Part of a small language model's weights: biases.
MLP neurons of a small language model. Each row is named by its layer, matrix (down: output weights) and neuron, and shows model dimensions 32-95. Each number is 200 + 40 x the weight over its row's rms, rounded and kept within 0 to 999.
A block is one neuron, or neurons of one layer that tend to fire together. After each block is what it responds to, as a language model described it from the Wikipedia text at the highest values.

L5.down23,218,212,228,265,144,238,200,154,168,177,118,198,141,186,223,220,251,261,207,252,166,184,215,283,175,209,167,238,163,196,285,199,153,231,220,163,214,268,233,277,224,214,199,247,171,166,173,132,199,193,192,207,244,253,154,241,212,187,266,177,244,172,141,147
L5.down174,179,171,176,223,188,203,206,244,209,243,222,208,212,274,234,192,182,254,193,149,205,227,206,247,164,205,187,236,288,149,171,262,201,114,143,233,190,218,208,225,193,221,201,121,269,135,210,212,223,259,176,227,216,218,208,185,224,242,230,215,213,242,200,167
L5.down208,211,272,203,233,186,178,190,165,233,152,191,165,233,224,310,180,239,156,180,147,145,253,166,132,183,197,184,264,197,158,238,157,195,206,193,194,170,237,228,270,175,224,194,227,156,191,124,160,120,148,219,150,175,175,133,221,148,180,232,173,135,220,207,197
L5.down318,198,196,153,186,248,232,183,235,182,232,213,274,170,150,224,125,194,245,233,191,291,214,186,145,233,197,261,218,176,184,182,228,183,231,150,188,222,230,170,226,174,249,188,194,245,247,195,187,165,211,248,215,212,155,231,172,200,182,192,197,198,181,222,193
L5.down403,208,129,209,213,198,258,153,227,122,241,220,172,197,221,217,245,122,136,200,240,150,233,244,174,228,294,132,150,203,176,184,211,176,289,194,209,172,184,214,213,213,259,232,196,237,273,245,215,166,225,256,207,204,194,187,137,193,120,164,104,182,183,218,199
L5.down521,251,100,175,207,228,249,249,270,184,222,303,153,225,164,211,199,155,244,195,192,202,187,173,176,240,203,265,181,147,196,167,238,114,197,134,234,140,234,189,224,159,143,144,234,174,199,160,161,198,211,155,150,159,220,149,185,165,156,204,178,155,261,273,196
L5.down557,211,237,186,196,247,227,227,165,200,245,258,289,189,223,173,196,212,154,174,190,215,167,284,171,162,201,174,219,232,228,260,249,220,147,214,177,180,214,168,185,238,189,173,183,191,216,227,204,224,100,257,251,199,111,173,205,220,226,199,175,282,149,253,221
L5.down722,266,191,233,209,223,168,195,121,191,206,172,202,119,186,200,107,207,181,222,173,198,240,219,185,222,133,214,174,196,219,46,258,169,193,161,272,215,242,271,101,262,190,191,255,221,222,249,239,177,223,208,208,249,200,235,131,269,219,223,187,156,207,175,233
L5.down798,177,189,200,141,169,227,208,232,200,232,214,148,220,98,246,212,206,197,201,224,295,166,236,232,199,242,224,216,208,217,203,219,258,191,170,193,225,188,150,254,267,193,214,191,220,192,184,209,177,160,158,168,220,61,226,160,172,200,261,191,232,182,197,235
L5.down817,132,153,211,233,295,192,197,160,292,207,208,203,225,165,212,155,254,179,210,190,250,211,211,160,215,156,226,142,160,201,148,253,186,155,190,199,251,219,220,185,241,209,195,206,191,187,244,204,241,168,273,206,169,212,117,179,239,206,212,248,238,250,185,249
L5.down895,261,240,112,145,155,246,223,218,189,227,182,271,246,166,158,198,196,164,209,242,217,176,212,123,260,293,190,213,190,184,164,238,205,149,249,224,242,137,150,180,255,138,165,179,260,287,229,214,179,247,222,216,172,190,242,125,264,229,263,138,181,185,243,175
L5.down897,203,215,254,154,184,228,209,232,214,191,171,177,165,181,231,210,195,191,259,199,246,226,228,298,177,246,137,225,217,187,224,289,209,206,198,229,169,225,230,212,201,186,237,223,203,237,217,209,248,198,214,199,146,211,271,222,184,192,203,222,99,171,202,169
L5.down908,172,254,243,210,194,222,233,166,196,206,229,273,195,223,241,193,166,214,134,187,248,212,248,190,147,227,290,306,124,276,225,184,239,131,230,245,173,186,240,219,253,279,144,219,204,201,255,235,261,189,233,273,208,210,196,172,188,208,175,184,168,128,164,166
L5.down943,142,155,227,224,150,196,142,286,258,218,192,229,152,192,159,181,181,178,207,275,231,203,216,221,168,226,290,134,194,166,233,153,153,209,161,211,211,134,187,231,251,187,150,150,229,189,217,203,229,204,214,144,219,239,212,253,164,135,118,198,231,174,166,165
L5.down991,237,252,207,183,190,237,193,178,200,237,192,212,126,236,89,162,231,245,131,200,204,329,200,227,182,201,217,224,181,226,266,243,259,171,140,198,214,244,201,216,201,173,164,246,199,203,198,109,184,151,188,145,187,220,202,251,237,188,176,202,195,217,205,112
L5.down1003,169,173,154,295,139,183,245,135,210,200,130,143,253,204,196,211,232,177,237,190,175,301,200,203,241,226,221,153,118,189,185,189,220,229,200,185,190,240,150,220,209,169,129,98,216,209,194,154,156,165,239,243,234,170,158,174,272,269,196,167,142,277,227,257
Responds to: Sentence-final periods. Periods ending declarative sentences in Wikipedia prose, mostly after a noun, as in "triad movies.", "in Bradford.", "the location.".

L5.down9,300,182,162,196,182,250,208,172,163,219,155,209,141,136,186,210,219,202,167,119,218,243,261,192,224,113,163,202,212,177,145,276,204,156,223,263,214,166,252,149,158,255,212,198,189,158,170,144,196,151,219,198,232,308,234,219,233,192,281,174,204,247,223,245
L5.down57,205,147,230,282,174,166,221,212,239,236,220,197,189,125,255,168,137,167,192,188,233,144,244,216,184,199,185,143,131,150,210,154,165,210,228,193,163,251,196,163,142,196,259,184,170,177,162,223,225,220,193,198,116,119,281,242,248,236,182,197,220,233,131,212
L5.down61,235,255,203,249,186,175,313,218,230,172,212,242,238,214,204,185,205,274,190,169,242,226,231,168,169,233,213,129,157,230,201,97,116,271,193,314,175,178,183,123,222,251,141,241,185,280,207,214,154,205,252,189,201,155,184,174,180,188,178,226,157,223,184,258
L5.down70,226,186,166,170,137,154,182,236,143,127,156,226,251,197,211,192,161,206,229,246,215,164,162,202,201,221,231,170,211,280,129,171,193,260,179,193,181,220,178,165,179,202,202,255,184,227,159,83,237,186,228,127,179,204,272,254,257,197,183,195,276,209,206,174
L5.down106,270,208,181,162,181,237,204,212,189,263,237,253,237,160,93,202,182,212,205,254,284,162,198,113,187,189,214,258,206,223,145,193,245,186,210,175,191,190,205,170,160,176,246,161,240,150,186,219,227,174,276,235,205,163,132,218,175,280,172,186,179,206,230,205
L5.down129,161,223,204,172,228,224,175,194,216,287,252,172,165,227,140,235,155,156,198,270,131,157,176,180,214,202,236,220,299,189,266,235,171,200,231,216,169,215,186,143,116,204,189,309,151,178,183,162,211,235,197,220,208,201,270,191,172,205,179,174,167,253,116,178
L5.down139,256,228,178,273,182,234,221,212,170,145,182,174,253,134,211,141,195,198,205,227,219,139,195,258,274,243,228,156,184,234,190,231,123,210,141,131,177,160,190,196,247,166,112,230,202,118,242,163,187,122,291,229,180,222,192,132,201,292,191,212,191,103,162,168
L5.down203,214,115,209,182,184,231,222,164,212,193,225,174,177,191,229,99,203,118,188,131,169,111,313,161,161,219,145,270,166,139,214,172,191,161,228,158,209,254,204,244,295,216,164,238,229,195,247,157,165,198,228,183,305,246,296,258,153,239,204,230,195,185,170,154
L5.down256,225,235,232,248,155,114,257,196,217,172,149,149,219,241,279,198,251,217,174,193,229,168,175,255,252,221,206,119,229,223,194,268,176,216,192,274,222,144,218,112,194,236,127,135,190,162,211,246,169,170,114,176,229,173,212,213,190,277,215,153,211,184,148,323
L5.down339,132,183,226,169,235,206,159,184,193,227,183,219,187,157,215,219,220,220,140,209,152,146,264,168,232,195,194,265,161,116,190,226,200,211,202,199,231,242,146,197,235,160,188,212,238,178,195,158,269,165,178,288,188,225,222,268,238,209,267,254,237,233,164,223
L5.down423,200,230,120,194,155,172,299,147,263,169,185,235,285,178,199,208,210,151,96,164,152,217,237,219,156,197,204,170,175,224,195,148,218,145,128,149,231,165,206,127,216,156,251,156,193,229,148,163,186,307,234,193,199,182,229,236,226,212,237,239,163,199,256,207
L5.down604,151,192,235,183,263,234,198,225,209,221,201,187,136,148,188,173,262,244,275,206,204,112,204,180,141,102,124,202,247,216,224,144,243,228,156,150,215,211,192,183,213,216,201,265,121,203,236,170,178,178,179,180,204,115,231,264,138,167,257,179,215,183,179,216
L5.down740,215,150,164,213,226,147,181,275,237,115,223,188,178,176,218,167,249,187,246,136,188,135,113,198,171,194,150,164,173,159,265,148,232,258,230,264,224,219,250,289,239,236,201,190,220,178,185,203,177,225,219,172,195,217,223,164,240,260,255,147,179,108,189,278
L5.down770,225,196,232,232,247,191,173,197,139,190,247,188,226,173,220,203,197,212,158,232,211,220,227,197,308,225,207,239,177,189,156,178,180,108,188,268,245,129,247,207,125,261,198,188,228,234,211,233,207,180,165,139,181,210,135,183,199,156,263,184,185,188,172,167
L5.down771,217,166,196,165,203,247,157,223,307,175,96,226,290,208,146,174,244,208,225,227,173,193,187,194,194,231,130,162,209,197,237,265,185,163,225,227,160,207,178,281,184,180,134,129,212,214,205,201,219,201,225,186,280,245,144,201,172,186,142,172,236,198,193,162
L5.down945,153,198,257,192,197,276,128,212,187,211,166,249,148,189,166,204,202,179,178,205,169,227,194,210,191,214,146,156,132,202,159,173,168,208,145,274,244,219,145,164,108,155,251,233,221,234,249,204,141,155,232,247,228,211,141,152,240,178,176,255,183,206,214,215
Responds to: Mid-word subword fragments. Short fragments in the middle of common words tokenized into unusual small pieces, especially le in te‑le‑vision, plus at in Te‑at‑ro and ar in le‑ar‑ning.

L3.down98,195,190,194,248,258,187,196,194,261,135,277,195,252,174,223,198,253,236,194,226,226,194,255,154,253,184,291,229,214,187,159,134,251,156,265,151,166,178,285,227,183,182,172,159,227,208,270,177,144,131,183,165,194,206,149,222,224,213,225,177,269,228,246,175
L3.down236,201,221,190,205,190,166,210,137,270,228,171,174,214,239,153,215,307,205,221,229,204,133,146,185,201,163,121,240,178,197,158,221,230,285,219,245,190,158,127,229,210,286,202,201,256,144,268,235,202,174,245,168,228,230,210,208,165,173,162,173,184,184,268,157
L3.down509,201,193,160,181,159,182,262,180,188,189,212,163,256,261,216,273,211,187,200,132,172,128,231,224,240,185,164,257,195,201,255,185,194,139,196,158,249,247,205,213,232,269,222,252,178,219,150,139,224,268,222,231,211,111,190,157,125,111,216,172,212,251,196,149
L3.down711,196,188,189,157,200,153,167,212,168,204,170,167,233,254,160,258,284,188,148,173,209,139,173,144,222,214,242,162,251,226,251,208,226,220,225,176,221,217,203,242,169,211,270,262,202,197,216,188,254,259,163,188,259,186,281,132,141,186,189,207,154,135,229,128
Responds to: Mid-word fragments and negative digits. Second pieces of words split after short prefixes like Po, de, Te (Po-li-ce, de-ta-ils, Te-at-ro), plus digits right after a minus sign in table cells (−4.3, −1).

L3.down129,203,229,148,251,166,209,205,233,193,175,206,213,273,131,212,177,207,180,215,222,188,218,255,237,183,207,238,194,167,135,211,260,217,183,255,175,196,175,177,199,214,113,173,165,195,228,191,97,236,243,206,230,195,116,242,187,195,227,179,242,206,201,219,201
L3.down373,278,307,263,218,148,177,141,133,193,143,190,139,164,170,157,173,156,166,290,222,187,221,164,249,181,181,192,211,230,160,192,213,224,159,168,218,210,116,233,211,252,186,147,243,175,223,210,127,224,170,218,259,133,146,185,243,205,219,164,216,193,252,218,173
L3.down510,205,152,185,180,244,217,200,101,190,174,167,222,216,207,157,226,167,158,162,194,247,213,230,174,220,241,178,266,188,122,193,209,189,195,188,266,189,207,147,171,154,187,139,221,233,222,265,132,139,187,176,223,204,210,123,162,260,181,260,251,255,179,173,220
L3.down855,183,153,224,175,153,248,207,181,143,144,185,252,144,220,202,200,251,272,154,238,253,152,180,236,208,144,218,266,163,256,174,210,159,159,113,177,223,207,203,203,243,135,199,262,191,201,231,185,220,201,225,128,243,212,177,225,142,226,135,219,202,160,214,237
Responds to: Sentence-ending periods. Periods closing a complete declarative sentence in encyclopedic prose, as in "performed in 1635." or "Warrington."; occasionally decimal points, as in "7.3".

L4.down545,191,286,166,225,81,186,207,139,231,156,180,218,219,156,165,149,285,180,182,171,150,221,182,202,247,168,155,183,206,119,243,191,220,177,217,224,221,222,218,182,304,129,192,166,167,237,188,147,188,194,212,201,149,140,238,192,240,306,210,227,222,193,188,213
Responds to: Sentence-ending punctuation. Periods, closing quotes, or line breaks that end a complete sentence in Wikipedia prose, e.g. "…to the champion of the NHL." or "…in 2018."

L4.down34,179,185,214,215,212,163,201,185,179,174,172,189,277,259,193,237,226,180,213,160,173,241,173,244,246,121,247,290,183,195,197,251,261,208,211,165,174,167,222,168,271,200,146,207,185,187,201,166,170,211,303,191,232,222,202,179,88,224,226,176,222,186,236,188
Responds to: Mid-word vowel fragments. Single-letter or short word pieces, usually a vowel like o, e, u, s, just after a split two-letter opening such as le, ro, se: Le-o, ro-o-f, le-u-kemia.